config.yaml
num_hidden_layers: 12
hidden_size: 512
num_key_value_heads: 1
norm: "layernorm"
bias: "none"
tie_word_embeddings: true
init_std_o: 0.00383
learning_rate: 0.00098
weight_decay: 0.34
warmup_steps: 356
batch_tokens: 131072
MLP neurons of a small language model. Each row is named by its layer, matrix (down: output weights) and neuron, and shows model dimensions 170-340. Each number is 128 + 24 x the weight over its row's rms, rounded and kept within 0 to 255. Numbers have three digits each. A neuron's up and down rows have the sign that makes its largest values positive.
A block is one neuron, or neurons of one layer that tend to fire together. After each block is what it responds to, as a language model described it from the Wikipedia text at the highest values.

L2.down89:138149134155173137141168133117163162096147104106152159126091105119083127117135102089121112151144124127135153152160139090105104132146091104168099116127130099077163108105172167093108088142113140140112134127147149121136130139140113130135127075132122138073160137148134160092149131103102149145133135083130119107114141132090172146117150125153109094109096139153106107116121091155095165156155136099156142133089165101128132108129115136127147134099111155141124125178162099141097149137120103134135107105153143115167077113100
L2.down98:081140119137121111119135113164135129078153143131099128123148141120133138179100145126105154128122138150144181145147057076135118134123134088127131135134096111131121139169149120134129134132105083128113133140150114154099105095120104109110165103158107131108139143160142139108138158122133104132146122094157138124140148087119131110049116134145158107112090075113153191076137080108107151138083150073143140138124146117113136138083123118121145135114099156125150201153121088150133143120125107052142135150109079149184110126133
L2.down224:152134134145110114132089139134120144125187110114113163096145121112148154155093122134134139149173137131192142083128080125126103113144165073134125142111114111101185176124155074118100090179165137151098136146079112153110024133139110146135133148138152139129158141146175084115128164117116138104159134132103142118114121125129145166089100128155101134105134071126149178129171152130121141140116104162134148140145150144089173109140140124132105147131144127119116111136127138141136129085121146050165129163154101166112143137119
L2.down237:143139133075162157146065142139130114114139123119118145148160141129140147160107097118091111089082106119135131118124105112129102089167144127114138187122143163148148180168128131134099161146156123143112091107121119172136126129101130116092092098143142159076152120129094147119087127121132132108114134155148124136114117093143113159104123178136125150151115104170154134108116095096129166141106115090168117085088105120113165123148159160111103131159146148152109121149139126169111146130129135129121139139102115128116126106148
L2.down385:154152085174096140110106087190133127128197128178145133134115138104117113128115109139101143152206108137085101119143105109135114140120100086098100155144137176117164107199136124156158112184099078139097117119125122095099117121106099077117107095115171143133129150115161110140125153114133160112165148136142135174113116122155136118108115113144114071114146132149160128140109159174140140137122180173120083122122123156120078158146133141144107130116101169147119137157115138111146122125079136158174112126168165141071119139157
L2.down406:111098123133096093128137121151081161134140119139138106154140121117138110096140149116151139144100136131116149093127135104097172119122100120115139152160112122113146108078136171088166097129114104124122155143121126127093202135125105064118111149158107114137154165143141136160136111110109109094117077101132120131114144150115067116143120101134137173136165134125088113136174122164069078123144122095119140135173158127142155159084153105124171113179099119151110123163139141114129123132133156178080100130138161144096161124153
L2.down500:114094078116174128142061121077125137151147151139097166115152090128126171129154138128126152151114089124154113130146113148105108119112103124083139156140104134112116110096157133132124173164151146144155121152099120169092093178123093130105144113093174135120148165120134121134114123116099133126145095116151133146157102134095086151144126112111161147158125132121113074120061088110135128123108117121109131156109176117147141131125148132156134084131111134127102124135148127118135108161109126122137119115119113119113112129119
L2.down544:108118113093037122145105145123131125121130117147129079106130167078134145181127168108111101108135134106158111164111139139107102108167136152090116172136143150102096134130107108128132142132096147128058133140133159145126093146076148123101164095134105109139117116136181137116081155106106116151122141146120139107119109129106140121142132121071124099105154140123132095147135104118133103137141154148140119138103142116159102130116119069138112107143103129126122133172135118115143150112085123085168141124112167134141124132162
Phrase-final head words

L2.down28:099144085119144108123109159141111108086098153134120213109111114166155173134117153126120132125150110097112128127132132125082093083142110140156124095121117122159135125078115112137132108118145113143076139134086160153090141138138155109135144149116151126143112133127166110111114079113108100138116128147111147124147131109146154108137088134110161132122140108157115166087116120159108094159127124103139116138100131101148120119071080123156071114115149129119143140146112125122158100134171128132126147134109134119168118165141
L2.down156:113124109100148109104163148089177138149177135089141119150132164142142125131096162120136108154121078122143138134124163114152083151133117115137141121132152115095076117119110118117136088108125167140185141160140162088124105118152082144140134115113107146131117114143145138124150096112142142154148173092137082128167122151125165096103111108127152186088144109091154128101140062150120128134141131135123161165100132128119082128098080152144121101112126117092157109144145108132113142193152146090090149140101117129159143118129
L2.down207:094149093135123125138127141112131082115137125120126114134159130138108131161146128135110120112136168114172131128121117114118181153143147147142162153157093107124115136124134153108120141149136115096119153135131176098127136137125103125129163145126133096125133120132112134124120138141125115151113150118126121120150147138113121099133114102161133111143124134128131158131096109137082132091128108128138158109122093173101125146147131086113107140158081130153109129121136121139116174111170130119104177116144107121175130100129
L2.down217:142146146202106137120150090113142140150085096163090167092110171130122179165134148166144126147106113131196131189121191122159144138121128116148122142133108128116155121146139127109134137131156125124169112141151102077160090144114083135139123126103157137143086079116148123123123148131114136146107136161102122115097114165139106142094116112111159153123124120107093137082156144141131109143131134096117170120139146100138150123182145140105099125125128116118121128147098142112117115139090143102125129122114101134097163140119
L2.down243:136143144098102130138133136142135113137174123123170129135174154140151118137149151107134132121071123112104143142139129137137121127139123162139138149118148150138157116104123120122124164115137076097134118132107109134156162163153070117149146128137109108132106142129067138148125088115106128125103113131158109147122134144129080151091130108147187116114123100156115218070167161138143114124127099088151124117126116141142114151124077198082072146128136094164124085141110133114123117149133121134109138118154134115084124093108
L2.down289:109133119116108092113125126138128121134126155196146166129145104149109106124152123108109119181165115146091153143113165082110107123079099113158137082157150139170103120141125115078123125135120093084129093128144110124139147178068160124181140167140123111156144149118131160071129107146089086115109104063147123165149135176101081122102131142117112158157136068148117093139152138132133148111133122140161112113125141137140134121105098135120081152100126089118089116154155135127122115089110148177105104114178137106139124144127
L2.down589:116115103146180107091116119136122121155161159123200111129116098146141163109153100087138134162145179132104167144112128114091167152101129120110103127157175144127155111120138112123155113158138134130161141147143162104144157100130080145131184119131112132169101127137168112096134103099129127146146139115104119131149167135133098102104117088122131151128122127104130174115182168122127109080133134156146136100148081104176094113062103114138117121085100127152169111153113145127112113104171091131150128090165139140141136166109
L2.down682:168160120148126118119126117174156131135153132100142114103111126106142152131100139133129119135181141138130150125125115101135133127128058089160121143099134130068115156134142164133109143130129194129170120166134116118120149144176076131124146099097125129138101151125127106130138127138130122107146157133145098125145102139128132119130137125160092132117109120143140150092159115087072143113115098082113123144134138065094144149122114133198134125125146127101106133135163156141123140100112115126112127067097104130148135089108
Institution and aviation nouns

L4.down61:115116144109100139110115110130141155159086146158091111159145113181120160113119142110137134102158122112134151106110096130144147144105088159150150132127112130092082130122095119121140128113162093126086172141146123156110109108123149110152099164130121164104131094125112150163132181167120135125136169083120194118136172151154150095096119107145109139117137132140151184120152138083123107155160146123125133114101115101122155131100109110110131142145153144086120145135162095128129108130147143110096143131147132155105115169151
Foreign name fragments

L4.down703:179103097095111097154148160136127144153038145158116091127111128152143142125148129127147144125111120086133129083102141142146098141149154124124156124146107120152163117119130122109169092144114117121169147114129108135158137132164147140119121116087142097114088203107150091123130115151119120157135175166120137131159106093134113107133103088135139104102121131139120116165131129139170118157124156188129090119118107131134133158145091144125127113103134141119116154117101170124131117092124158140118132128104107099139115126115
Institutional or collective head nouns

L3.down112:099140126104185166171188106135142103164097113101059114114125106134132113129142065127156130137126132103142165112149061122133159102150136122108127124131126112145129120100123104125187136140136110169102109131148087093124053149099076099123117138135149120095121131149098139160142117122127198156093122127134157127148121105156141130102138164140129132093125135137145144083114120143133072140173140112167108169084119159156099141158169121147157111159119100092148133154089118173121132062106132126133117146066111143157111178117
L3.down160:118092142135181145129127132118099118149149091133122086081111124160111170103124093177122127171131146110096124153113125127149177156171121137121123147148131106130121134126125165134133153157092151149119111142159117140132138149125171147119114115127158127123083096131102093119103144150130114155162160123111112162156134101143133136141123147180103109136135142130123106125067136086135140131157192111110134111157109204148164147142162125089120143162110127123138151083164127146158158149104066122160106125118119162136151125113
L3.down252:130150140142141140143161132172095147126138120118092114154153126137121140137155083103155105132160147123136103114130145139122118100133143130113111109129130104143107137121128119131141130163152069091090122080133133156149094138102119085150147118121137160092123071125091111167141128114128140150125128146139121209133115158131123170107131103112136118107136157166136159171146165097115106146143129083115097199086111151172133100097133158135128158163136110085117160117162144135131139098141176055132117172161157144151113152121
L3.down482:132109142085110085099150118116130130104105121152116148078177113113126091161110113077167130115113161132104133121169127144130122131111150100134168119138116148097133090134137135154198115135152148142144145111102164123103101119140192153126087141133122160155134102122129100120107103107147128150124107145093148122177141171162106083146153136142114125144132107117136110109129114137124110131134095138117120166109098116094143118156180063127135130163136168109150134107089123163136124127144174084180134149133136129129134081106
L3.down586:158108126173158166147133140085136125106126151145140104111168116147129137130117117111130101168150125100130135132123096145146137139119147143159113155129107136142103150150136104156180147120114133125149181116204116203133075154135107101130149157119146117125074089150098101105144114138128101106125110120136126147120077114085139110124114079125143109118144139080133174127091146159128034129181128142105100125128087136152106117075138143164157116132141131172120094105112117123115149111138117091124136086119164138176160129152
L3.down678:125111095106154156135134132101123130099103119124097100154162148140156185131116116139128159125154091120129122084098101166132108149144144116090143149153145067123141110155095129101137144117149114142145117152133126104148152134170112101132165129130135127077114098132118114117127147122162145118144135119141126139126156099115078123144138141100165126101149112137174153133132145110105124159143098156104127141116127177135101144093169105143142078147128133106123137141101166114148120125163131128144143140089146160158204085140
L3.down723:178102126133097149157122146131119147081062099132093119148148118135126092122138125105151138114137114085159104110124103118147125105131174127145099137132126101170124108160107120151138101140102136170135109110126165098115108127140134168079154103170113116134122091139107123126089099143136149149123136149141117103151126127116128148142134135112124138115131112150135102136118136140097159146134127166142136175071132119160153139131143144116161083130101171139136127140116067111130071083148133128115139190108184151108140131119
L3.down726:106110112115126129115159174119115115115163135123144074117124134118122139177140127138096137138125144143097160182118136144156104140125081155130113169127179154117121174141112112128171201142098105158175113145090138128128124200107108120124091109134158093176164130132111143112102146151145113123143115152126115145092127118173082129132111114118086064156139150122121172153183106119131105118144129079137124084156131131115114152164098146121060143098146135136129096101117116146123166166135142134103109170105103133130112121133
Closing slashes, coordinates, years

L3.down91:109156129148135160140125110106118148072133146128172102157103145119099118111098109149143151125117119163081147101089146116134086096132090116079165120135146111121108169121137130153105098136111123111148129148116138138129131104145151121098142082137145137101114131121096127168168131158151133141125147135120127122173153125117124111146115127088127120167118131145112156081126136114125078140095153131128142130145133150120136114158128124134135115136115131133120091161137127072125118111132097096131125154108149150130176105168
L3.down129:110134147130154143151124149128140123130118141129116165087128132134143143111133129107122138132042149119126160127125090122105097103112164046154147186129164113148140174078110143118141112127131132111160139126157099133129142130058123150158158142135116131144146158126091141145158089161127115098095125074132133161163150096145124091097106155149125142117147133146091159172131152127121077167139149095111140098145113106188135146117080103122160129157127109083118179110130118102145125160172145081189109172144145112138099136106
L3.down191:136152126106125114157130147109117148102158123075116132104124147143129077134113160127153114147145131127144125106119135137120135109127082132127133089124125155124125149074120142102147152107121194097130121133087122168164108122114154117119198141109122137121148084090065114185108126187131128134128134105129148150106152139140147115113123161171094157154131109119113111156129096106131156116128151111127158123175125133203097135147090163143114131084129146149149160131105139130132125159100118156115147118095125103177145105140
L3.down196:105105119058093129142124114085092137115093124139138156148148106161162137113161115121138161139114109123145137123145126132116118111107119109133106072120155140068075165118115153131049114145150156138117153152128108186150129161097119118137121159131114133107175115103111123132104141150158119134145127121158125166126171157126132135070127132147098164157148109130095118143134132106149107123140147102154151121112167091170139120161128146067143145101141141065122130110128145131121116088136158104095138111130141110111122108159
L3.down325:140165139087153137143117117151130133108118129137137156122109124123149117139126112120105149142142125141135141110085173138108122095117083088159120158118139120175137141103134120101112091120115067133139121119095148141155127135093110156124169161130116155148102108117091120168103135147133120116104107144183127133143154082137131095167107126146159153134163112138103072174143074093116121143143113134161132125128115116184108119087097072148184143158097114138120143085106137088151093146127112096151124154124112137134124140154
L3.down352:125149113112134135139111107159119119133148144132060123124113151145100164136108117139145111158096114105157147151114089100145134100140100130115109143106135115156074136094124168107130105113134160101132140097153145099125094109120141158112148139153116089162151122117104159144089125157113109135133143087130137136107117167132147123129161154150195161146138098136098132136108130111145102156071137132152126102154091091128116135160117123109092160131143177063115105107156160118148120135139186122152158114091093114112159165158
L3.down356:150116093121145103148140126098111112152121131117112166172166114147165105093152129069118135134096128151082118117136135084115111125106110088170119146129143110176091123111101152127130147140138160107178142161127110159160084106162168136124211171130130091111164120092106126141134096142120119084117139118164131145110144157100138111091148144157073169137141156158105127201121151135148129146133150124109128140125132101152143159143120138089154139092108144127117137132187138141104116157129193135142103141127146134139091146144
L3.down410:128135124107133117161159174086124145109145134134168179115130124089126127122129101129144118167123147122105125102091108166128122122113116139126143146126131108176123107112157132125128155125108133112133130088133171110161116132156122134188125125097124132144112113108094133118124154140136118128105164103111141144133116111118160103106115140184121162099113167141109066126113135117106131150140144095105127099150187128143152101067120117135105146161129126098127154145123142133121097200119111094092125090115125153133101115129
Chinese name syllables

L3.down3:113099132135114094115110094094173137129138129117148155118102087134146161127150159128112146140121123114120168140133135158121131130122145121125121137125120137147145156175161085092067120130136110104105109137186159130121133125091142159134117143184128126102132109122124088115081141135107113126103109163154142159124124105147135119158142139141139114130138136109113156117134164136201121120126115101151092169118093151114152098172123130104098124144112117112118123137124114147077144150128134186078134115125150149157112084122
L3.down49:108129068114122131138109170161158151153162136091073142134128124144157113130168151142124125077104135111143142114121165100138098183164125133149104137134155128145128137099122078122151142109153096123089134126160130155134157116120103158142146180152139140154140154127180143065127127155131111115103129084100111075157129123159125114096113089135174121106109104118124118100071083121087125163114142139141145113137099127126109132132119068098141100121132107110126103153136060115114142164141094149100145139095118138132085152097
L3.down285:165130078170142119125117145125130119107131155081103147172110129138118137096169139113122132090121105123139110131132130114129178152185146187137136064105115143179131113179145139105114178147111107122133108116198098136139126127149153161116160090128122120102099154107167132117116137101130125129151119145069138101131143157126139105118151131142100108132108155132126155108122150122149130131127114130084108167189085120146123118151127130104136158128132125116116133134116120197108109112121117159126116139120130124144198112175
L3.down310:137148077129078107102204096115145105172137103130130147110134143125141141178136149142119117136147128161125144096144170120115135139061117134109094114158143102129144163092137101070131076122135147120125168112121148103162095121131111156152164150140112119198154143135122134086131109122107095130111118130089104151142121119117126108128120103155162139114109123096117134119131156165111093147105135137131114168192154142155118104085117154117141105137151102114155112126128108108159089116130112152081089092112152115132153137111
L3.down365:081109117129095123076157102109151141143123126122180135151134104155099114131171154152145136126142082128136124150145145144198114138124097129169127097126136120141163120173109139103113147143136042108113137132121177087119127123097161104142109130133118102124136164146167159168140126154103103149162110134136156125142119155128106128089157122126135107149109091074158134139127170121120144138122151139120145113026108147134115127122103123102099155096125155143126166105106131135142157143173099146156102172121154150159134095109
L3.down402:098124118128105135138143127119154142114114161119113120122105115174150117110118151107144130120103142143129144129122151140133113144123107105117141129161124109126115099125125127121113144130137141104118102114098143126110068119141159133112125130136129093107097137115111123150117130105122125126170148146158123097119153129155137097141132147119171102091101119159083133110122138159145163129134170139126127144145055125123152151107144098145157165117134124117164134158154164118145112134107108119164114113107123088174143106095
L3.down437:143117119116148120135151130143149118128091140180137140155115105116091075111136151135092129122146129084100146186089135082108094158144082116122111134160172098135136141066127153101098139131123125115137152131127108097159120161134117181124154113139052175119092112137110118140118103134129131173143148158108140065127117147128088114167147142151137140118153142170126124145137159127091122116135107175152119105127128101134142122133143115120157139171124107148148157124138072119086115058138121098120138141096159164128106136112
L3.down729:153130116153158124120129133140127134140113098165133124148149130115087117154145152163132158133149074150120091145159123176115122144124153152127100128159119127139135120097145088117117144098122142137132116102160123125115083152104155194119134089123130097117144159126161121138103139129125142149134122146117146172135148145123128153175095158176166146092096132156110140136156130055126136131174115094167145130138094127178097086148121108138188130181092121096123123070116151160142144147130163075120107154134153124119126128107
Institution name heads

L4.down566:143143151143112126112155147116121136124159131141103131094195146139128135130118153143115118136124187124111115138131098104133135135122138147134151158124133151169118161093108090112180097148125141121132139136162123133135110119138148085122149106167116108149119094094134169147127139108134156125114152101113172082118128104134145110110130154117143123150113103131203146143130166143129136135126121128122120109116107109107139173136169098127078116132090125119120176118101138102142142116119129157120137160144103110134131104166
Category head nouns

L3.down165:086104110113165112133157115167126134137134120124152096132082133151106100114155135132122106097115138130099131117146160089131158144137160146112146162096105115096099147130106132130097144113112114153145113125134133123121143146122157146119122143141123089104148120139138098106081138116128122105136131149139111122122126096162148117069135152134137159136135149141094099130099150102079141126089088143119154134138095103179113115138097147139154131128123124131117080124100150134119098137145129141175136108109087126131120079141
L3.down244:132142089163120124130137121171115152116104158132145109146150101114157137125133143118129147140166154122135112112103175127106093115091064109116120091131129090115147124140134140101166094156112136120099134133128129121143075108133115168085123137147095135165136162141163112132132131092090121119128106117134090121092136141123104121148155140108138108088157169114141122168127126143140126112120128165123124178170117140127122144137124113113110122132081115125102136131164071136106169095085160154113066152125124138174112182151
L3.down278:148083141102121088097110148122122126164148095147105138116170118120137128144127154109161104195092124114130130139115125136193126160117096088133135112141132136101147127107125177088187088082146075152131120122130106134115153135150083126137121131135092110139101125141100127164145127128106137093101132119120159110121090127118102121117106093139107129185127145135140120179120113169111106123138115168143111158149146143106116156137146099107146130122108115160167136135130139138125104148133150121125124121141160146072163154135
L3.down347:115149140162107136082192135113137134149056110132149136128111143123129146125128127125124138162160157126142178109124185131103121119086129101145142120130145153115138109147124129101137152117137158109136145158130151110078116153133112141117109116141128139107121145145146069158159148114126161149097101142093134112147114153135100130144103111124084120108125136098138143196141131148120128130137177093112110082146151152139147116079141097139113144105114116106133118132124147148099176192155113093149123119121118123087134155102
L3.down545:086141113137113090147110098143135146171143152159161129112118119122127108125161152126124134144102142145132152157134120089055105140103129090153122111098140110121148094154132109147127104083131144152174146118161162119135071144108129145131157162097119103148127170143108138114136131136150115131147103048119130164120139154129156106095089120127139151129145095137130117133112119115148165115132142128152126150172171094126150124101121133159083109106091124140121113185124130107141125148159065102099129115154125136174175168123
L3.down670:123059165092146194139099108113136119133067119141122115121171124131130153113111138124103136147103158118145115154163143143104123137122091132118150144138144113085073120135132131099165081081115162161141142122122192129127100109114171092128159094117160106152151130144108109160123121166135145092157148143108148130139164134132112111145110123144112128191138131143146112114095120118164131084120102120123135115115112119123112150095128113133149127123098088123108125097114102123124141208147164098155161111146143087112123089122
L3.down703:118158135154123135129135138161147122173168095149165090128132147154167077122153161124119128119138137124135150128112126094128113151133092135117137049140139096095157144078129114085138074121148083104073146127157147119131148122129117127158155154149120109188124118108149131154117128112106114134164163122146121081154147165139121137130110099091147128145137108106139122160120125126111133130121148162148114112174071119127137131105085115151173124157131120117113121128042152112109147146112148150115143125177173144097157149100
L3.down758:085143174137118124111114167130127124132107137138140101120148132125127094099136120118135116128126166137037122110099115113120104123144115138114121110112109151121128162121123153103152122123141082113158134129121099137096115150124102110091125143136125116159171131108150113137117133097128140144126161135134132111137139121125108119113090101096122130131140146151130154174149116084109144120146130077122116151081168090129141147131126133142086139134107122081116153138138151162131223148089074086106132145153131137153167081123
Technical equipment nouns

L2.down114:185137128093135105128158104134102149147120104134107064132114130134108125151139143107130137117154136125118159082150108131134097122103112100136124083161134088109158117184121141157096165105111084160162117111127099143167090105122118103120162157143144069178122151146158107114122092134127122121158120140125136184131139108149134145163111131158137108131162106152169167139114174117122093093091125163129150140117156137127123131098156153097099102101128138104144153161136148111130157102160182110084121149136121127105116148152
L2.down316:121110095112104131095139140087134118142102141139100096116121130123131163124195105130133119150134179153090091090118135086140104134148172146150131105095122121132135115105149132170099139137127136117119141110145091144159144171147131135168127143145131137157119143152131151053127136127107136128114111103166114117134108120133107113120154096103125166160108100132136119103162133095152107144133127094134119083081184112108147081110138175128076119144148130116122142111109092090120103089108112145149119138159139130146121130164
L2.down600:153127078132108135112144150181151161142121105152144138157156114114139163130175153107133137095089085114104109117128125120125108146116116140122123122147137141126133121122126142130098147117121111144132175102187135126116130123133148134139145128129097107127095148105117116129120114138119138151130112102126131097108128173142089128132124142098145133107133101085133158080141145144142033150111164127126116142113115112116125146114096166153154137086149140141114137195104126139114135203154136069158135164145126097128122054139
L2.down623:125128119144121138165136129108139134151134132146127085137107156127131109107132148123115123154136157102133132116145115125134122151106097092081125118117130122139145116145119097148112097160077156161120112155128106137123132115110098143106115128121111119104119093097125135141157146141123173124153144156113109112132092120124110117102117098147153102128138170125127170135126125170162114129121164130122137121104152105140176152119120146140119117154147142128119097123111081143104141111144189121117175119112153116135138050148
L2.down634:136090130103120123111159130137148129131145144105167149102099090135140073151154130125086133129198063140104143134100138147145131130073139148141150120150132144143166143129145141131118152150133135130124128160120131104089096168116173157119122127155067129118109131124145158124104145095120116156124132170131144099129101137137131136107109135097119117152172126120051107150085141143086139131089156146137165102079101101122162105161094178097090123119125127114101087154143128121098170136119161117135106153141115148108151116108
L2.down669:137123102123109113117115137119153109171131109144144089136170122143116085071142094150101105119132086128127168175150141098123126121092105149163143156119157148121134145104120104118125191133116181098089086080125142099140113170116159126118184127111145088131124114121120111143110151122122134153120100180191145132168156121151122152103139115090124117131143147145128143148107156129124132120148135178112147119143146132116084093104126128119162135143153137141130147132128141133108147163155154162092097152122119124124147128147
L2.down714:147134168069155152154127129141137085102125119115099105148159104141121142176144147118125145124090120134147128107138092088138146141130108160091129142118109198185144128123131129131125126116154099136109086102114143142166161122133126115113093154104110113131131116087072109138124102154115120132113154111150153149095127147150124123098142134146126104134117162120165169102127087135172127129147121055136120093097124144141148156126118130120127156149117147151138171095114153150124101118137146102094097154114105117121154127139
L2.down756:118165115099134141188122144106118089124119160097151136144104123108118117104139074119136143092202142151104129132136115131134124108142129151156125150141146112106082161129117123150098086173161155128121118121120164123170152105152139140146140146139166133121113128116118104184116120124100147112115102137153103116167151124123162145094148151111131084110131081120098121081103128093066126139110103150153128141096079140174136148157143096111190128100155150138132084146106114148156131128118118153115144120148110174094132098164
Parenthesized years

L4.down478:108165146128129066177146172131128150125142137151107124147145135166123181142146119147084125107131136181090119172127091121105141147125093155154158164106149161117109144157146074129145161108128135129133136148131135160104123084112160082092154133150166104128160106048167142091138124150115108147134079176134159186133164119137112138127099119117113123138136136122151141160165164121119124134126150176112123123116125117109149121122139176137104127074110103132148139111157117148079134101124153092110127204139099113124129086146
Table and list field cells

L2.down51:143099096106115114147140136091127115109118150148153139141106151127155116169175131137149144142127115119165166127148096122131110158147133121161111167130105165102141093081160115094081125121155125100147163131126084146151124130143130146147097157126135145140111151132132129109178125149100122157148131114133171142140120091127119128148133076126128152126159122103089131110091097125105128145122152106123134132137150187123132144137116095166117077186129116107085135115141129115139127093123133140159129138127145160113094130132
L2.down189:149119153114097123164105162145116116128142129122127089149155118133103125120167117119123164125051104109122167118127178117145125125111130147118127133138132137152116107126100138092143150171137164123185106097167143098129152114148111148102156142109137122126191069155136140106135119139069150164112145174125072165133092130170121148142139117130102124125161120126126127167154111116091108125118141140105177172138136129165100176167144113121148121131136141160126120124115138110078154124127179101141127147156149102121139101139
L2.down212:115116170123113147146133122111128121121107118158124175149156140143087137125149107166115144103141076105147133113131174116088169158115121137079105123130116181106089148083105142139119132106123089124136071082126109123164156159112148109109138156112155181168141098154100096097154109130136137133119116144164151133141125140165144130124109114131125109124112149130099119131130148138180154109104130116124146145122120140161110128070158149051144134128113138142098112152163137135143116112120112126086125128130133106149107158104
L2.down230:146119106155157132174119172145162105122116103111116116172153118137150181157106123137131126101094114116091120156105093129142122135128111107138135106132147144101134115150157136126161168148133139150151161120137141140090144132177148144122118126136111136127116128136137114077116136127115080096135157098092131098154113146142098144141125121134113145123126129122077123148123099124106129136125134154146148085103152104148158149151132134122133103160141152094116112123120098139084124110173086102101137112142125145165142137122
L2.down242:099099098137131206151171132134073113105144088133096155166119123073131124098127110107142104102126135175138104098106144140119167076121149124133115113111119120147173166149102088132082151137173108149117110119108149086149146144141120178101142164158169097149136151161135100150119126137132107082140070158085075160105116149124128162135134134146142127149139170110128137129149112092137104129139115117089137130091108155156127086130139110119116111150139158124104128136121133114127147095116116132156147096160128146087137120188
L2.down279:082122078096083110128139160121142112177068116163110147132183136151161091153117105148139140141130124110126127136100155108151128100141124164104105164143087097100124123111123124125134107148097139124143129134138128138176133173143142137119097118104119129152148136131131118141124122148133120129131123137152175144149143100146122128102097144129145135120093122143111121156099111143149092115071109163140153180154134129080126137149164072078173138123120121181089093134130113100120141112134164066088152122157129142140126103113
L2.down521:128127156098114153116120108112121128098116133123175122119136111148136123135143095112151148099075132105119092080169141086136122106175159162091126154144132117139172134118111088139132119157135162104136138093127166128157138102169114142137100163149130078137123124141127135118117120131126107127147142102159120162135125084133138137104115092156134198135143159130171147099118153110147098159118104121125148140109124123108136119144118137110124094136147131142133117123110104116158158098173154073114120122119148125122113082090
L2.down548:126101143109126133137108122145112139108116097151142160102145124152080112099099094130084150139131064098093096134119139113152146107099095161112109116122128119156107137093125109124125153138115081123093112114140126095161151146122133129113163152129138150154133116121101116146101180111107122133150099146139146174137133144131132159177106117146142129128124134140119103154123152112153191149106092185110133159113142122153120129105166123106140147137121147119125099142125133108137102101132110086104106138148117137131135133165
Geographic place names